python train.py --num_hidden_layers=9 --hidden_size=384 --num_attention_heads=6 --num_key_value_heads=1 --head_dim=64 --intermediate_size=1536 --vocab_size=2048 --hidden_act="swiglu" --norm="rmsnorm" --norm_place="pre" --norm_eps=1e-06 --positions="rope" --rope_theta=10000.0 --rope_fraction=0.25 --qk_norm=false --attn_scale=0.125 --bias="none" --tie_word_embeddings=true --parallel_block=false --init="uniform" --init_std_qkv=0.024 --init_std_o=0.00567 --init_std_up=0.024 --init_std_down=0.00283 --optimizer="muon_variant" --learning_rate=0.0142 --lr_mult_down=3.0 --lr_head=0.00825 --max_grad_norm=0.5 --warmup_steps=200 --schedule="wsd" --decay_fraction=0.291 --decay_shape="sqrt" --final_lr_fraction=0.0 --batch_tokens=65536 --max_seq_len=256 --doc_mask=true --train_tokens=471700000 --max_steps=7198 --dataset="wikipedia_en"
MLP neurons of a small language model. Each row is named by its layer, matrix (gate and up: input weights; down: output weights) and neuron, and shows model dimensions 16-111. Each number is 128 + 32 x the weight over its row's rms, rounded and kept within 0 to 255. A neuron's up and down rows have the sign that makes its largest values positive.
After each neuron's rows, "fires after" lists the tokens most often just before its 100 highest values on Wikipedia text that the model never trained on.

L3.gate499 [141 106 141 119 127 131 155 200 128 136 138 176 123  73  77 156 164 142  72 114 139 142 112 148 142 138 104  70 132 136 154 118 146 133 143 105  63 174 107 151 194 176 120 130 147 117 172 109 152 114 107 126 107  82 102 183 107 147 135 114 127 108  59 118 142 196  56 118  57 142 175 142 126 148 106 154 194 123 164  79 122 104 150  94 140 138  52 112 132 142 157  84 129 116 145 120]
L3.up499 [166 106 107 127 150 153 185 168 156 109 193  99  65 109 149 169 191 125  66 168 154 117 180 163 123 135  77 119 102  90  67 138 141 131 159 130 100  71 187 151 128 121 158 112 141 104 147 140 173 128 228  98 165 129 172 154 188 105 138 106 123 119 115 133 160 158  78  97 194 107 117 131  64 112 110 153 121 126 117  77 132 161 143 162 112 165  75 136 140 140 166 117 136 136 126  93]
L3.down499 [109 130 121 141 160  95 166 124  83 137 201 134 152  86 150 128 164 139 116 148 102 100 143 111 142 122 154 123 107 137 135 150 162 161 159  87 178 125 195 117 148 101 151  93 140 112 160 130 146 137 157 157 102  52 151 125 165 113 145 174 178 104  93 111 138 130 111 117  30 183 182 139 127 147 129 161 162 118 150 141 144 159 117 149 117 136 157  32 109 170 132 145 126 107 132 103]
fires after: " H", " h", "o", " g", "am", " to"

L3.gate959 [119 116 131 130 118  99 111 141 119 164 178 118  55 132 149 100 120 160 157 153 106 105 109 130 114  77 120 124 142 156 122 122 158  59 138  66 130 121  83 125 179 108 112 171  85 151  88  91  75  96 123 127 177 108  61 131 145 134 113 105 116 126  64 124 135 203 184  63 124 141  89 169 132  72 133 126 127 141 118 114 115 123 136 106 204 117 147 127 143  97 187 122 126 135 151 154]
L3.up959 [ 94 125 119 108 104 135  66 137 164 127 163 126  81 179 111 123  56 158 125 174 123 157 100 111  90 134 111  99 132 124 119  71 137 190  62 158  85 139 124 124 116 106  91 116 111 136 164 121  88  74 107 155 147 116 155 178 114 154 121 129 161 119 136 144 111 104 169 150 109 125 168 106 138 128 131 138 113 121 113 101 108 149 168 193 157 186 150 153 139 129 135 124 181 193 120 197]
L3.down959 [152 186 150 145 143 140 165 145  86 126  61 189 150 143 125 104 123  77 118  95 172 133  93  77 113 138 176 191 128 117 125 174 104 135 187 143 115 110 118 108 133 177 131 104 199 104 130 125 157 176 127 140 154 183 118 124  94 146 172 115 135 165  65 136  94 125 136 193 155 126 156 135 126  80 140 133 121 156  92 191  95 134  82 134  97  74 121 151 204 132 152 157 114 122 139 105]
fires after: " N", " n", "h", " with", " t", "ur"

L3.gate337 [ 98 118 139 125 151  92 158 150 116 159 185 132 122 109 199 116 115 192 177 124 151 153 116 126  94 135 167 145 127 151 169 154 153 202 111 119 108 159 141 133 118 173  79  98  75 186 154 162 129 140 150 154  72 155  79 154 144 142  90 150 141 116 147 124 125 154  79 110 130 111 136 153 134 138 168 139 140 123 131 101 136 147 136 163  84 108  52 175 149  73 148 160 146 157 186 129]
L3.up337 [193 134 125 121 165 173 181 158 154 106 135 108 115 161 166 193 106 149 109 122 106 142 136 120 113  82 117 141 156 145 128 168 139 150 119 126  65 121 130 120  83 109 162 171 116 172 125  89 145 125 142  50 159 102 159  91  98 137 144 151 114 134 164 119 147 133 143 110 110 104 121 116 127 103 123 112 155  89  90 104 139 111 123 137 187 127 177 105 142  77 175 119 159 148 124  42]
L3.down337 [116  98 126 148 109 106 149 143 122 107 158 172 132  99 168 141 147  90  94 138 122 112 109 134 128 160  97  93 106 135 123 129 132 106 121 130 140 122 143 160 117 106 149 112 165 124 139 150 172  39 133  99 108 133  95 114 178  51 128 126 173  61 170 135 140 143  90 154  82 104 119 165  79 143 116 130 177 148 101 157 120 146 111 140 127  51 113 135 126 103 193 170 162 110 238 136]
fires after: " v", " V", "u", "h", "a", " al"

L3.gate381 [156  63 150  58 174 115 115 184 143  83 145  75  71 132 172 126  96 129  68 145 184 124 162  92 140  94 156  62  96 102 129 114 148 114 139 142  93 165 132 170 111 143 172 126 153 167 127 125 139  77 165 152 186  93  95 125 131 111 138 153 142  76 136 165 156 112 133 132 113  93 159 187 147  89 137  61 121  71  79 119 178  91  96 109 159 140  78 144 152 129 124 137 148 189 162 170]
L3.up381 [147 110 103 167 149 108 146 122 157 174 169  88 100 140 168 137  96 140 103  94 153  52 127 123  72 159 125 129 114  93 166 166 181 105 120 113 164 113 154 185 112 141 127 126 133 145  81 121 128 186 138  99 116  75 105  53 153  89  97 145 169  66  87 129 148 142  97 113  46 141 125 135 201 160 134  71 131 153 121 116 111 153 103 136 146  83 164 143 152 123 119 121 185 118 125 123]
L3.down381 [119 125 156 113  79  77  87 140 104 188 126 107 188 152 153 145 112 162 133 193 145 180 149 165 155 147 171 155 114 120 119 154  95 161 160 136  86 157 127 140 156 119  98 127 113  95 180 148 152 155 137 119 111  96 131  63 139 139 162 107 133 100 150 140 146 142 100  90  92 120 190 183  63 161 143  90  82 107 114 138 112 136 117  80 129 146 147 122 186  80 136 116 159  98 110 118]
fires after: "h", " h", " A", " H", "a", "A"

L3.gate914 [123 131 118 126 162 107 213  99 129 151 146 121 137 142 106 139 124 157 164 129 136 160 149  96  71 112 136  87 119  99 149 166 173  80 110 152 115 156 171 138 153  52 147 163 127 103 160  80 115 108 166  48 129 110 152 151 141 144 148 125 137 138 167 160 110  84  99 137 117 116 154  95 212 120 131  63  78 111 100 153 128 124 133 100 178 125 160 144 173 141  78 142 144 139 166 112]
L3.up914 [138 117 102 147 140 146 135  99 121 109  93 156 131 125 114  95 119 115 143 178 164  90 114 156 151 119 125  82  65 120 136 179 112 133 139 132  67 119 160 156 157 128 164 159 157 172 182 117 194 124 148  95 127 160 171 132 125 139 171 193 181 146 148 128 136 139 171 109  62 168  75 171 117 105 127 115 138 125 155 134 122  92 164 108  96 145 118 165 119  85 111 135 108 123 178 103]
L3.down914 [117 147 211 110 148 187 106 153 158 127 124 119 105  67 133 122 105  92 106 136 117 147 135 130 115 110 102  86  91 158 132 104 159 128  88 121 122 114 127 150 155 129 180 106  64 209 164 127 133 101 130 118  75 134 125 151  92  85 109 158  72 104 179 142 111 163 126 119 160 136 153  72 136 135 110 144 102 110 150 156 145  94 125 100 144 113 116  79 112 141 114 130  97 119 163 110]
fires after: " H", " h", ")", "\n", "h"

L3.gate834 [ 96 129 112 103 108  90 125 166 176 132 136 206 149 105 182 137 144 152 100 164 152  97 143 148  96  77 179 111 150 112 118  91 102 131 100  62 129 106 150 106 103 105  95 136 159  71 147 115 107 118 187 118 147  84 191 143 111 128 157  72  83 106 126  96 111 139  94 133 109 101 120 151 157 150 146 118  87 135 167 154 168 133 143 174 197 122  81 115 153  84  85 141 144 160 119 128]
L3.up834 [150 106 121 109 148 145 143  86 119 103 165 174 131 123 115 156 145 113 145  73  76 128 120  88 116  91 126 108 134 211 127 141 105 137  74 142 122 109 125 174 109 140 137  94 179 111 132 112 149 137 156  92 112 111 128 149  71 154 108 147 106 129 165 124 129  59 112  97 114 106 111  76 180 157 148 102  77 107 147 136 142 110 136  93  94 139 115  77 142 162 113 170 146 117 126 146]
L3.down834 [111 125 129  94 101 112 103 120 113  79 169 166 151 124 131 124 104 135 116 105 103 141 109 144 128 106 136 149 166 154 151  55 126 125  99 128 114  99 198 149 130  77 112 136  68 210 121 105 157 119 109 151 158 170 156 154 139  91 114  92 119 135 160 116  93 136 102 113  78 131 104 128 116 125 129 114 112 167  57 128 129 111 188 161 155  68 109  94 100 135 155 115 162 141 132 141]
fires after: "u", " H", " kn", " p", "h", "ó"

L3.gate799 [ 97 112 134 137 150 121 102 111 140 124 161  95 103  93  99 107 180 112  80  94 123 129 102  58 143 155 187 141 141 168 113 135 173 100 165 145 151  87 108 128 133 149 163 119 138 159 159 133 182 166 109 155 101 106  89 105 109 153 105 111 139 159 113  40 122 169 163 206 140  78 155 172 136 121 142 174 114 115 195 126 148 133 106 123 163 120 118 120 181 101 192 120 135 132 172 122]
L3.up799 [122  37 130 102 133  65 107 160 132 151 176 120 117 184 169  86 186  90  71 121 113 118 175  96  83 176 150 149 140  77 117  79 153 114 178 179 157  72 129 138 116 116 116 113 181 117 165 151 134 135 183 121  99 178 108 156 141 121 147 145 114 152 213 121  68 141  94 154 131 136 135 120  87 140 117 114 128 168 158  88 112 121 115 129  92 168 182 154 103 160 169 110 137 106  89 101]
L3.down799 [ 83 119 165 162 116 145  76 139  91 118 101 148 115 110  93 157 139 134 195 116  78 125  79  68  57  97 155  73  91 153 139 113  83 161  98 159 145 155  76 131  90 114  90  69 124 134 122 109 128  98  98  89 120 108 161  47 176 149 144  90 163 156 157 141 133 128  83 141 137  96  97 145 162 107  97 113 102 135 161 108 179 113 114 116  69 130  90 178 115 154  98 110 118  88 157 153]
fires after: " I", "W", " V", "E", "at"

L3.gate1296 [134  92 122 165 141 142 184 135 125 162 151 115 167 131 150 115 156 129 171 185  94 156 148 148 165 131 118 106 114 132 142 134 140 118 163 112  91 140 121 105  75 101  58 116  97 135 141 101 226 173 146 164 114  84  89 155 150 146 163 173 172 143 133 140 123 173 108 113  93 136 100 158 184 113 114  94  87 115 157 135 146 104 179  84 110 101 106 120  65 128  94 163 136 145 179  62]
L3.up1296 [104 169  88 118 121 132 142 170 161 149 114 157 180 120 161 120  97 130 100  83 127 186  93 101 147 157 172 120 119 155 162 156 142 155 106 149 152 163 168 146  62  90 155 104 107 138 131  89 211 129 140 101 139 150 164 147 108 109 179 182 103  88  94 112 141  85 152 205 121  88  95 162  98 125  82 103 141  96 175 181  99 108 128 172 115 128 106 129  90 122  99 185 114 123 201 177]
L3.down1296 [143 114 136 198 135  64  75 129 129 138  85 186 113 105  97  90 100 129 158  60 145 140 120 150 110 170 111 141 132 150 114  98 147 139  65 141 130  54 166 145  84 126 170 129 111 169 113 146 181 207 108 114 104 127 138 150 122  93 133 152 107 139 126  66  89  53 104 161 139 106  96 161 155 102  93 136 152 119 153 158  87 124 136 174 147 143 124 162  83 125 159 115  95  55 198 174]
fires after: " H", " h", "ut", " s", " S", " R"

L3.gate620 [149 125 133 174 163 101 128 119 115 131  98 133 146 137 106 154 130 118 103 129 157 114  81 103 142 125 143 135 143 165 105 102 161 112 111  98 125 115 176 108 139  89  68 133 158 142 107 124 221 145 134 144 143 128 104 107 121 146 122 120 192 159 181 158  38 109 106 171 137 136 101  89 141 137 101  81 108 165  86 120 137 145 123 112  92 113 109  86 112 111 154  82 182 192 120 108]
L3.up620 [162 116 201 131 101 158 116  62  95  93 125  82 157 124 139 137 150  80 116  97  44 135 118 128 203  82 165 134 131  89 119 100 152 115 202  97 117 135 161 139 131 158  84  86 128 155 131 128 170  86  81 176 185  97  93 101 116 136 171 109 153 178 142  87 120 115 124 148 153 157 134 149 146 140  82 126  69 171 116 120 145 144 108 140  64  87  82  62 122 116 118 118 153 154 160 101]
L3.down620 [124 112  88 170  96 151 136  92  65 133  89 132 114  95 143 104 125  79 127 152  78  69 101 153 156  86 104 127 145  81 116 104  84 164 137 129 130 188 137 172 132 148 141 129 120 118 127 110 143 140 104  88 154 115 144 166  96 146  97 115 122 175 101 114 126 115 143 100  95 128  99 121  79 131  90 207 113 108 108 145 120 172 195  93 141 170  77  89 166 167 128 174 138 123 138 100]
fires after: " describ", " ac", " im", " repl", "ter"

L3.gate1333 [146  99 137  95 176 113 142 156 104 120 151 158  69 102 168 129 145  94  78 136 175 165  81 149  81  77 149 129 166  93 169 154 205 110 135 117 133 144 149 168 136  83 123 184 106 124 160 136 129 119 149 149  99 165 157 116 104 145 108 101 146 166  83 138 151 153  98 131 152 131 168 188 171 131 167 108 140 143 140  89 118 115  66 160 126 124 100  74 109 127 156 129 154 138 152 140]
L3.up1333 [135 129 191 110 176 113 139 196 114 101 128 214  99 149 153 136 107 164 165 128 204 168 108 151 122 111 110  90 166  99 191 220 122 105  50 149 163 237 100 131 197 131 133 152 121 155  91 123 112 121 121 130 190 132 120 114 105  55 171 101 143 108 125 118 132  93 141 153  84 133 130 124 178  95 142 121 182 129 122 133 123 117 105  86  58  93 116 121 117 165  66 123 123 101 148  94]
L3.down1333 [135 161 117 115 155 151 114 110 104 169 167 136 133  94 132 138 116 120 121 144 106  94 104 136 238 123 126 163  73 133  79 162 125 116 135 146  95 122 141  90 102 131  90 156 145 148 110  99  83 115 146 108 143 140 103 106  94 130 142 162 170 125 102 168 189 155  97 156 106 146 122 130 133 157 120 153  84 122  94 106 145  82 145 105 108 115 189 115 156 143 136 153 149  77 102 133]
fires after: "er", "h", "u", "st", "and", "ist"

L5.gate1207 [124 105  77 170 155  52 159 107 169 154 135 153 153 157 120 173 128 160  92 140 186 138 143 118  96 107 142 168 139 106  90 106 162 163 115 124 133  97 116 147 105 121 135 150 120 140 152 138 138 136 132  90  62 174 150 137 139 132 172 157  80 161 127 148 104 134 152 103 175 135 132 183 140  48  88 105 144 133  98 160 135  89 160  95 105 117  85  87 137  86 129 203 136 154 187 120]
L5.up1207 [130 136 152 122 170  96 106 128 110 133 140 108  95  94 158 158 133 151 111 120 132 150  88 121 121 153 146 129 129  93  95 108 136  89 141  89  62 134  98 192 145 117 115 174 163  93 106 150 106  95 153 109 100 169 135 147 110 150  67 129 123 105 184  91 153 134 152 125  87 137  94 128 170  80 169 133 104 111  81 154 128 125  64 152 110 192 158 137 114 175  96 121 104 137 139 106]
L5.down1207 [ 89 151  69 114 168  99 123  91  91  85 142 159  97 120 161 126 187 188 127 132  99 118 134 139 113 118  59 178 130  85 138  73 137 129 112  62 139 125 100 178 158 167 185 160 173 193 147 138  94  73 137 140 108  71 143 124 159 108 118 127 116 137 159  94 103 118 134  58 107 106 131  78 157  79 117 184 138  88 142 138 134  95 123 134  76 111  89 156 169 124 116 162 125 126 104 149]
fires after: "\n", "y", ";\n", "-", "oun"

L3.gate1284 [175 112 156 108 124  71 135 143 158 134 101  77 123  95 101 142  94  80 144 122  97 140 186 167 126  69  95  95 112 188 135  94 117 123  99 164 139 140  95 123 121 145 195 113  96 169 104 117 164  40 128 170 126  76 135 119 146 100 190 151 134 161 126 104 133 118 152  62 111 192 185 157 103 157 122 144 157  77 183  96  90 144 150  79 118  85 113  38 100 118 110 170 161 188 106  89]
L3.up1284 [142  97 164 131 174 112 146 167  95 170 119 137  73 188 161 134  80 118  97 151 134 106 124 134  93 127 128 111 118 152 144 140 103 157 114 190  84 115 171 188 133 103 176 131 119  98 109 117 175 150  65 101 121 119  95 157 177 151 168 149 116 154  97 158 146  83  80  87  60 120 128 144 111 130 150  86 181 115 111 155  81 154 170 127 111  96  89 147 159 149 164 115 113 148 133 160]
L3.down1284 [116  74 160  83 149  89 148  97 101 163 141 128  75 144 132 102  75 116 147 140 115 138 136  62 125  98 102 112 139  99  90 162 119 125 100 192 132 108 111 116 141 150 122 107 113 112 140 141 161  94 161 113  87  60 167 174 166 106 162 173  93 128 158 139 106 127 130  92 136 125 105 127 141 164 154 136  96 145 124 180 124 112 117  90 124 113 151 129  90 111 184 109 168 161 143 141]
fires after: " A", " m", " H", " M", " o", " l"

L5.gate126 [141 128  97 151 136  94 131  67 111 149  86 159 135 168 120 130 126 155  94  77 110 148 124 181 112  61 142 132 134 109 156 136 133 114 134  95  70 199 133 161 128  52 138 163 141 135 140 117 101 113 120  92 187 106  97 175 113 168 158 185 143 135 146 142  85 121 148 162 189  93 136 103 148 162 116  99 113 129 143 105 103  83 130 135  64  97 126  87  90 175 221 106 135 115 115 113]
L5.up126 [107 109 124 166 117 100 144 121 104 119 120 104 152 100 141 127  95 194 158 104 122 148 123 176 103  86 120 116 107  84 135 138 156 135 120 119 115 144 103 146 114 199 104 155 103 152 120 145 175 125 128 134 105 111 121 133 126 122 179 148 126  96 105 113  84 162 153 130 118 163 152 106 101 157 144 154 171  80 172 167  70 104 123 153 117 174  62  89  82 145 117 125  85  97 101 147]
L5.down126 [138 100 156 123 145 116 162 100 148 133 109  81 100  89 169 152 100 133 177 118  71 107 136 181  68 129  82 107 129 165  69 136  96 136 133 120 111 144 115  77  94 150 167 106 110 107 114 149 130 117 130 135  56  88  99 144 124  87 172 165 104  86  95 129  82 143 175 111 135 153 128  50 114 178  63 149 141  85 181 104  96 141 143 145 182 151  62 111 117 153 107 119 111  78 152 153]
fires after: " H", " R", " G", " h", "h", " r"

L3.gate1369 [137 116  92 170 156 139  30 124  86 142  95 112  73 105 124 112 118 147 154  95 139 119  81 140  79 131 131  79 145 125 132 135 123 138  99 137 116 121 104 162 144 122 170 210 105 144  93 158 120 146  92 140  74 163 131  76 153 146 122 141 136 106 187 163 127 122  71 151 119  92 114 129 140  90 168 165 101  79 137  83  85 115 102 184 126 116 106 110 143 123 156  92 104 117 109  90]
L3.up1369 [ 71 178 120 155 142 167 169 128  74 149 105  94 103 114  64 141 124 134 112 129 111 182  92 150 133 143  74  57 110 140 205 170 127 149  46 163 136 156  94 149 113 121 137 103 153 125  54 172 109 121 167 139 123 104 140 145 149 135  53  93  85 119 105 125  79 138 127 104 122 139 124 185 169 117 184 111 157 132  91  81 177 117 176 142 113 119 110 118 107 127 134 151 138 137 124 185]
L3.down1369 [ 82 194 127 106 120  70 123 155 179 117 182 172  22 145 152 147 143 137 118 120 178 144 136 149 137  92 121 171 103 128 173 172 193 146 106  84 138 126 149 169  70 105 166 117 140 200 171 122  67 117 158 104 145 128 154 113 146 155  93 111 168 100 149 127 153 143 137 143 109 182  75 133 148 143 138 127 123 159 120 122 143 134 131  86 115 186 166 106 102 107 111 136  95  30 132  88]
fires after: "u", "y", "o", " t", "and"

L3.gate53 [116  83 151 107 103 135 120  87 104 151 151 122 102 104 116 183 120 146  68 155 112 141  74 132  95 130 169 184 156 127 131 155 125  93 158 159 119 141 101 108 131 133 154 134 141  93  96  84 136 162 109  92 128 109 130 182 153 174 122 127 140 131 173  74 142 141 128 159 181 177 136 143 128 105 173 125 107 134 115 113  97 127  92 160 147 125  76 148  76 146 141 121 123 116  65  93]
L3.up53 [208 189 132 146 152  84 140 110 131 159 165 119 145  54 147 124 137 133 182 154 110  92 131  60  86 105 155 123 167 118  99 101 117  95 107 113  89 133 141 124 100 104 144 138 195  36 149 120 186 124 101  96 119 109  77 103 110 156 145  89 127 124 110 160  97 148  97 162 165 126 109 129 120  92 155 138 126 190 135  82  97  68 152  99 132 182  82 168 184 110 181  97 125 124 105 105]
L3.down53 [130 143 116 113 158 112 123 154 127 159 163 134 184  88 118 105 165  95 147  80 163  47 104 145 168 114 118  68 135 150  95 121 151 131 128 171 106 145  89  98  74 140 177 120 115 141 179 163  93  84 138 146 185  99 118 133 131 125 138 122 207  75 144  87 113 127 109 115 139 197 131 127 126 146 104 111 100 183 134  94  85 195 125 106 108 121  76  96 165 112 156 141 166 116 123 126]
fires after: " G", " g", "h", "en", " car", " H"

L3.gate314 [108 131 145 131 143 140 126 102 171 130 196  95 222 104 164 134 140 144 124  83 143 156 108 166  96 105 123 142 180 135 127 187 134 152  92 150 180 121 139 104  94 109  49 121 201  79 164 130 110 132  99  89 101  81 113 100 124 115 106 167 105 136  84 128 146  85 156  83 114 135 165 109 148 112 111 138 120 159  98 171 141 111 158 151 131  94 104  97 193 114 154 154 143 112 114 131]
L3.up314 [103 131 110 167 134 130 133  92 245 207 131 134 152 117 124 122  95 145 157 102 180 128  95  98 184 147 139 121 171 128 194 169 134 121  49  47 136 160 158 108 144 133 127 115 128 157 131  93  76  95 109  75 108  36  62  97 119 116  76 158 144 150  57 151 141 111 114 164 146 139  98 137 122 156 129 159 145 120 126 109 179  70 143 160 141  76 184  90 145 165 125 162 131 103 211 134]
L3.down314 [111 117 128  93  63  91 112 176 134 123 140 102  89 112 109 131 133 103 145 160 133 126 111 134 153  67 112 136 147 150 128 115  87  82  71 114  72  57 194  81 130 144 135 138  88 146 136 125 140 111  96 118 118  82 126 160 134  93 132 171 142 109  82 135 180 135 102  95  96 167  81 142 154 148 129  89  84 131  68 109 148 143 187 119 145 127 159 134 150 145 128 120 157  98 100  97]
fires after: " L", " Al", " Z", " I", "le", "ch"

L3.gate246 [142 190 155  55 122 148 128  81 120 165  86 158 131 158 147 163 128 129 181 101 104 167  67 124  82 134 106  96 100 107 104  94 114 133 178 157  97  75 138 136 169 161 121 121 106  43 113 106 206 163 110 160 107 111 126 157 175 177 113 143  61  88 125  40 154 150 166 136 159 123 163 138 170 174 131 142  78 109 133 149 121  82  68  96 128 148 111 107 175 165 152 147 133  71 123 135]
L3.up246 [135 143 124  99 112 167 130 106 141 150 133 101 165 142 141 150 135  68 160  96 176 155 128 138 106 137 188 113 127 158 104 125 180 139  63 139 102 134 144 180  97 148 141 122 168 163 137 121 162 156 122 169 103 102 127 152 171  71 115 151  86  78 143 137 146 112 134 132  96 156 151  67 138 131 101  78  73  56 162 138 114 132 156 153 143 150 139 135 202 154 164 134 105 181 131 110]
L3.down246 [114  84  72 136 112 180 145 117  94 145 157 184 143 187  56 153 123 129 152 140  93 120 135  99  45 141 136 169 151 123 150 122 117 114  79 123 119 157 121 169 117 115  83 128 203 148 166 130 163 138 135 145  88 123  95  81 135 119  85 101 122 113 159 177 130 143 111 110 140 137 154 123 133  64 200  61 148 155 148 142 137 140  67 158  83 158 115 144 141  82 151 110 181 190  57  40]
fires after: "h", "od", "g"

L5.gate490 [157  60  81 165 117  68  99 103 102  99 110 146  48 142 121 148 122 131 154 114 100 151 153 144 150 124 146 127 102  74 109 151 143  81 125 147 148 175 140 195  52  82 105  96 130  86 181 122  95 117 121 123 138 113 143 119 126 141 134 169 210 173 111 138 148 143 129 153 171 116 130 137 107 139 189  91 138 154 135 158  91 134 139 160 116  53 101 155 185  66  87 126 140  86 142 146]
L5.up490 [156 119 108  97 156 131 161 130 131 161 147 166 188 181 101 172 132 155 100 121 103 162 171 149 128 127 113 150  85 171 128  99 139  83 104 118 149 155 124 115 121 193 123  98  97 123 120 164 151  95 124  74 109  64 133 117 188 159  75 153 184 149 137  78 135 128  80 164 189 170  71 100  99  37 121  49 132  84 137 121 133  73 154 112 187 127 108  74 106  33 126 111 119  80 183 143]
L5.down490 [ 96  54 102 143 191 184 125 143 162 168  86 131 162 163 110 138 139 153 141 140 156 138  57  70  96 118  82 110 113 161  89 146 105 102 115  92 125 161  92  63 108 133 142 146 164 133 150 103 104 118 128  99 126  72  83 176 151 133 118 132  66 134 115 144  85 107 134 154 142 139 173 111 102  89 134 103  99 147 131 131  98 182 148  95  96 129 159 111  64 127 159 134 151 102 174 126]
fires after: " as", " l", " D", "le", " d"

L3.gate173 [133 125 131  88  90 135  69 106 136 120 161 149  75  82 111 165  52 145 101 108 108 130 111 117 135 156 153  94 148 115  96 146 177 139 174 108 140 153 148 114 154  77 156 143  91 129  72 136  90 133  89 103 101  25 105 150 151 202  94  54 153 139 106  85 153 149 107 136 138 160 151 215 102 170 107 154 133  62 139 144 177  92  79 118 182 118  76  88 119 171 132 110 132 145 100 119]
L3.up173 [ 99 111  80 164 138 117 176 137 101 153 135 148  85 120  79 108 146 144 217 113 117  70 181 115  92 127 100 109  86 165 113 159 116 168 151 117  65 154 167 176  72 171 127 113 138 110 185 157 184 186 114 102 116 128 117 112  86 176 134  76 144 122 126 101 112 114  99 140 153 108 124 122 116  87 137 154 134 141 154 148 123 145 132 168 134 140  97 141 114 182 152  73 135 161 160 145]
L3.down173 [ 87 129 143  60 132 106 146 129  82  70 163 146 125  52 187 105 114 151 153  44 152  57  52  72 115 118 102 166  95 115  79 124 126 103 162 140 124 128 103 149 166 164 136 111 136 132 225  90 207 150  80 137 120 171 118 157 141  89  94 131 175 149 123 141 171  88  65 140 156 133 134 119 149 128 188  92 154 112 145 120 107 167 107  92 140 145 136 113  55 145 190 124 155 123  52 137]
fires after: " W", " w", "a", " t", "ar", "h"

L3.gate913 [145  59 124 134 140 178 140 139 179 134  60 157  93  61  97 141 136 159  93 114  89 119 188 117 175 151 121 131 132 141 137 120 201 163 104 150 105 101 103 114 151 139  79 157 115 150 113 150 135 107 183 159  78  95  97 112 115 176 111 121 128 132  67 157 148  95 160 135  81  97 132 116 128 145 160 135 113  84 124  89 116 127 114 124 106 142 118 154 143 129 116 171 138 174 201 107]
L3.up913 [108 101 100  82  74 118 170 127 157  98  54 106 116 108 109 150 121 110 126 113 171 115 196 101 116 101 187 104 100  93 173 129  90 143 105 187 181 125 146 124 150 179 136 147 180 125 182 137 134  85 103 137 145 101 141 151 125 150 122 101 109 168 143  93 114 168 105 151 146 141 146 141 118 157 166 124 165 159 146  98 102 118 119 159 111 199  76 115 175 177 112 125 140 167  85 136]
L3.down913 [ 87 191 147 141 133  96 182 104 128 128 121 141 122 149 136  86  93  95 195 167 129 141 151 122 132 174 147 156 129 147 139 170  93 127 133 124 101 105 130 129 111  60 118  68 105  89  96  95 131  70 120 156 159 166 115 107 165 166 202 186 121 169 176 103  92  75 111 141 111 153 143 129 119  83 119  51 133 159 135 115 153 156 211 133 147  73 116 110  82 114 145 160 158 167 145 113]
fires after: "W", "pl", "E", "ist", " Que", " comm"

L3.gate371 [120 141 165 155 145  82 110 141  99 149 179 129 108 142 153 160 121 135 202 105  94 136 150 111  89 164 180 116 165  96 120  92 141 171 111 132 103 117 178  98 128 128 118 127 134 135 166 165  94 123 154 132 133 140 124 112 113 157 111 110  68 138  81 131  87 145 168 181  85 123  90 146 142 151 106  85  62  92 104 149 148 154 203 165 102 152  80 164  36 142 165 196 177  80 177 101]
L3.up371 [136  84  77 162 132 153  97 138 127 164 126 124 116 130 232 174 112 157 205 170 124 150 101 151 139  91 111 137 179 114 110 112 136 104 128 149 132  82 123 153 167  98 121 142 139  94 117  41 126 152 139 168 142 131 106 144  82 108 110 113 237  91  57 147 117 120 215 128 147  81 128 102  48 144 191 178  98  83 103 122  96  85  91 146 160 108 191 112  80 133 112 173 119  91 111 174]
L3.down371 [114 130 180 107 112 118 119  86  95 128 137  96 134 148 178 117 139 169 117 122 114 151 118 124 103 126 104 178  62 100  86 141 150 128 134 130 109 125 134  87  63 165 140  87 114 168 162  72 135 101 131 111  77 107 123 133 141 155 107  89  94 144  90 147 106 158  64 110 135 164 154 176 179 165 145 149 153 144  90 105  78 126 140 164 117 148 109 162 125 111  88 113 118 104  93 144]
fires after: "-", "\n", "ph", "ic", "sh", ")\n"

L3.gate1406 [147  90 130 122 129 144  98 120 102  86 121 133 121 132 149  86 116 124  61 148 175 131 134 173  92 117  98 107 156 166 163 143 181  42 144 103 134 138  73 164  81  89 114  65 119 162 136  55 168 135 176 154  84 192 142 157 163  88 101 109 114 128 104 137  73 120 147 153 158 121 164 105 104 143 120 141 145 148 166 111 130  80 169 123 112 123 128  46 125  85  65  90 182 133  60  96]
L3.up1406 [160 126  26 133 181 118 158 173 122 118  18  78 111 144 140  56 150 110 112 164 126 148 119 189 115  93 167 137 182 154 125 109 153  93 102  78 142 118 142 121 135 132 144 168 124 130 151 137  85 120 122 136 111 108 104 128 175 114 161 129 127 152 119  98  96 127 148 147 190 108 139 136 145 166 139 181 153 118 150 119 137  72  68  71  72 139 132  88  77 130 200  89 104 128 207  93]
L3.down1406 [116 154 174 106 109 146 157 145 157 140 107 192 124 111  68  93 131 122 137 171 114 120 134 151 110 102 169 101  79 145 127  70 150 139  93 108 122 181 125  72 143  94 178 160 161 158 114 115 104 140 119 112 131  75 155 176 168 169  85 108  94 143 100 120 120 172 134 123 130 190 192 109 172 135 104 118 125 130 133 157 160 128 127 107 129 157 141  92  87 101 207 206  99 163 151 128]
fires after: " D", " d", " T", "D", " R", "or"